From a checkpoint of a small transformer trained on Wikipedia.
Size: 14 layers, width 256, vocabulary 512, 11.3M parameters.
Training: a variant of Muon for these matrices, 6634 steps.
MLP neurons of a small language model. Each row is named by its layer, matrix (up: input weights; down: output weights) and neuron, and shows model dimensions 32-159. Each number is 500 + 25 x the weight over its row's rms, rounded and kept within 0 to 999. Numbers have three digits each.
After each neuron's rows, "fires on" lists the tokens most often at its 100 highest values on Wikipedia text that the model never trained on.

L4.up162:528523467528549480473537530505536463545503505515514468495513480503512499492472517500499479515518529456545473515471533498537517472494504503476469470518498506507538459480541517498472510503493515530500539523466535541521508507473516535507465502494520514489484455546490511527491524476490523528484442494478493491502530471505479517475482489552539547467477472516493483548493485470488467464494
L4.down162:483500551530499477512494452560438478526494476534474511539464463479484483491448552485530470516506501505536473558491486501528535513491461464500502530494457450486516492496494501508504490493493503530492508485480501471520510490502499526515481487509489499477489529489532529465471501475466528513493520474505558525526523438489480524491463451519506470478536508494487530494499520521512471509520
fires on: "ap", "ing", "g", "b", "m", "p"

L4.up828:529561451505500466526490526463497523519533502519555519513532459501488558503516458514531503512539488512491480491575470461483498482549485474471478519532497463521520503493481518548502494484508475528481487447499474506488523487515482530524459491451519495463498486473504462507509503486508534496545501500475485472539516512512482523505509501467510476466493478514504530524472485524483508531456
L4.down828:495519488475508500482549531499468493505529519500465506503508469448489528481477532495512509510495514518502448512526466486515519473521501540472495517493524508508466503514530526505480483463489516534516522516522454494474475516519496489512488486475516490467503509495518527506457472477520507492473474486474491493487497463472471479516460506535496504550501525522509461494505517475505494488531
fires on: "p", "od", "ing", "om", "um", "C"

L8.up70:487450481505499532549464485514534479542506471490506532497518523494462518526505533500491465498485484527525461525485476490540486475504463517504490486477480481530497537509547508494457459524478462504500494554483520521467509532536489476429559467456492532486512523480490478523478525514512521490489484490484490479534514493524505497483533507480531532484516480499482516519495499490506534537504
L8.down70:460499472501476509502494522493479521495481550521525521466491498523488501517515509476512561477447551503497485510527479499510490516506506515514503465488523502474511485557489484502483506487532503488505541500518462497537521501524510513507532504546510494488502514480495477528513472473519484511486406537504571457484501509480482506511564528457523458527488523532527524485448465500517469541492
fires on: "e", "or", " con", " ", " com"

L3.up663:484476514489473523488491515476527472521461477484493510482486522481508478524480473482530475481475457475485474520506516523467488475548517519491519443529449517526520518482559523535491496482464503461509473529492545534510508483516531502488496533486479461446481486516443497522516489518508508480458489483504549511498519481560523483493546494511501518482449457490538524529507467490531482481487
L3.down663:479501500500453513561481494470465491506497537523519517502513499534498485578501508521494538505519501498529550471479486508490522485507501509483522474508508521510476491550514501474500505498503557523518493512488463528496469525493489492464547517517529535462524519477495495517502512493501529505487489546487512511473463494519444459488533513462509483492514511497553545489457472504500447519463
fires on: "e", " of", "ag", "s", " ", "es"

L4.up237:487536488511510462482487529536537476477508489519472489536538498480464503499503499544523495561529480451510498515476467484541496486493506457501474484506542483503552516529495542542521468499468497493522533460515525475522496491507505500465496489534500498498481448509527513523518485440475476510456510465481467510514474488504475477476493493542539463507538471527513474507511466487458494498496
L4.down237:509487479488451523477408525499505489508453496501470499540527477506501511530494509518535510495515463467473482481522522490505486486494493477529499504483535510480525520519475481530480497495467506503483505515524521482471551491469490526508482505525512498517475525541551466568520526497507531477479529521484481495537500526492495507509478481465528505542526507534485472477536476473505517499484
fires on: "c", "f", "b", "st", "m"

L2.up144:524513514478527455498506515510504548435520485475543523474492499527477521488449485464526503508505467533489542521461479499527532515493474516505523484465494482516493453459536495503502497503469527536488521526531475480503471468491506474486517554485458496480467456518521463524500535517509537500499506462509497466518469491469492475468510509508477517530516507502476470516495511492484499508556
L2.down144:500480503516490506516497446518478496508490488515506506485524463482503500523507498508501471473472493507514479492504476492510459460464517531526553511479517527515515483541557484470542466487453441509491485526490519501497499480473478466471490509477506524480554480507502498498486479509527525504488447497468562470493512439463482491512500532442444477497526553459456513521505508530497490487489
fires on: "or", "s", "ar", "ber", "g", "p"

L4.up936:539538480516534517494535503530485493467503543509535488528510493486494488465543478557487464498450500482505465517470496481482517499564460486469526492532502511488505509472531513536474481529509501471516512507435507525500478524534486508512542500481510474479490548531508551519501503492472523471512510500487470469493492512527491475512464511522486528462494476515440488490487474491488488518522
L4.down936:489511525492483513514503527445487538474512508496506553503537483504525476510536532531469480518442514511436485491498489521510482530489493474480476555486521483542520501519513478474512514500456527481504504520485529501493508503523482477551484490529467496537470507517531472465482554494483531488507492569518464504494455503521483549448537510500490495535501543488530510491454494512518507519485
fires on: " s", " d", " n", " m", " c", " l"

L8.up720:532492511461550493489502514525509532510500512521492471482549481487511500489510472491452512479464481476499498542499507490498513487562456519501506510520511506499490538511515523520513513514497533479532441540483508472550498474490516517463539501459541470456488520471509501509459544466506488494507490498545499456484539471530511454486506490470494502516492550569503498515481491500500505490540
L8.down720:475486539495521496552482529461523499490471505491510541486500528540470525486478501551533521505500480545494506495520510515461485496495525485535493506527521459504523520481520476525440539550514505487508494478473473506469524500532462494491509488461479490474472446558543479493508512524513527474436469471527505523502465494453543508513515500504488455543473508500511528457514514498463513486494
fires on: " s", " v", " m", " p", " pl"

L11.up198:505524487522547460506501452509527469489485499479491510496530479536468504520438476500523498518472507517485562559473449506472512502514471479545515464508497507504502507484507481503508503503439526510479508477506494481474465478458501504494481509512512561496558526511465517523479449520528519479522517498536509508493488487508510490515504495466461527505507528515503482484451483509488512507516
L11.down198:513504454486472527494519504496491467524506511505553454515489441454532494494532514533553512509467514531467485479505525516471527459462509487486485484473457526540521443500525473520512502494461445492492515516514497506506515487497523491496518531510518506525507503485482500480519506476501463504537509527523499511549491499501471496479550470500533479494514519469480500486481510504527505466496
fires on: " S", " G", " V", "p", "s", "k"

L6.up821:496529502508496512486508496492501517546495507501523517470549505506503490511510445510511531523495480471485487533481494461528502455521490502511510469517482485512548499517521517548517493517504475532465515476474540486504510496492520487458467480511520469442538504521536510503491462498444509522465528519486515487502524494497498479513479516503539470483528465487498524486471505437456496504443
L6.down821:474461512480514539474471496531481472515538479468524536528502432489452499519482509549471498491508447486495463465484513500495486461482500483471495558505505480502548477490479518501542452501480507554510520509508470472521514465514466480522497506515482506512470505480475541518478456450481535488503552509482532477493480500477495491511502500504499502509485476516469454516504499504493520485528
fires on: "b", "p", "if", "c", "C", "z"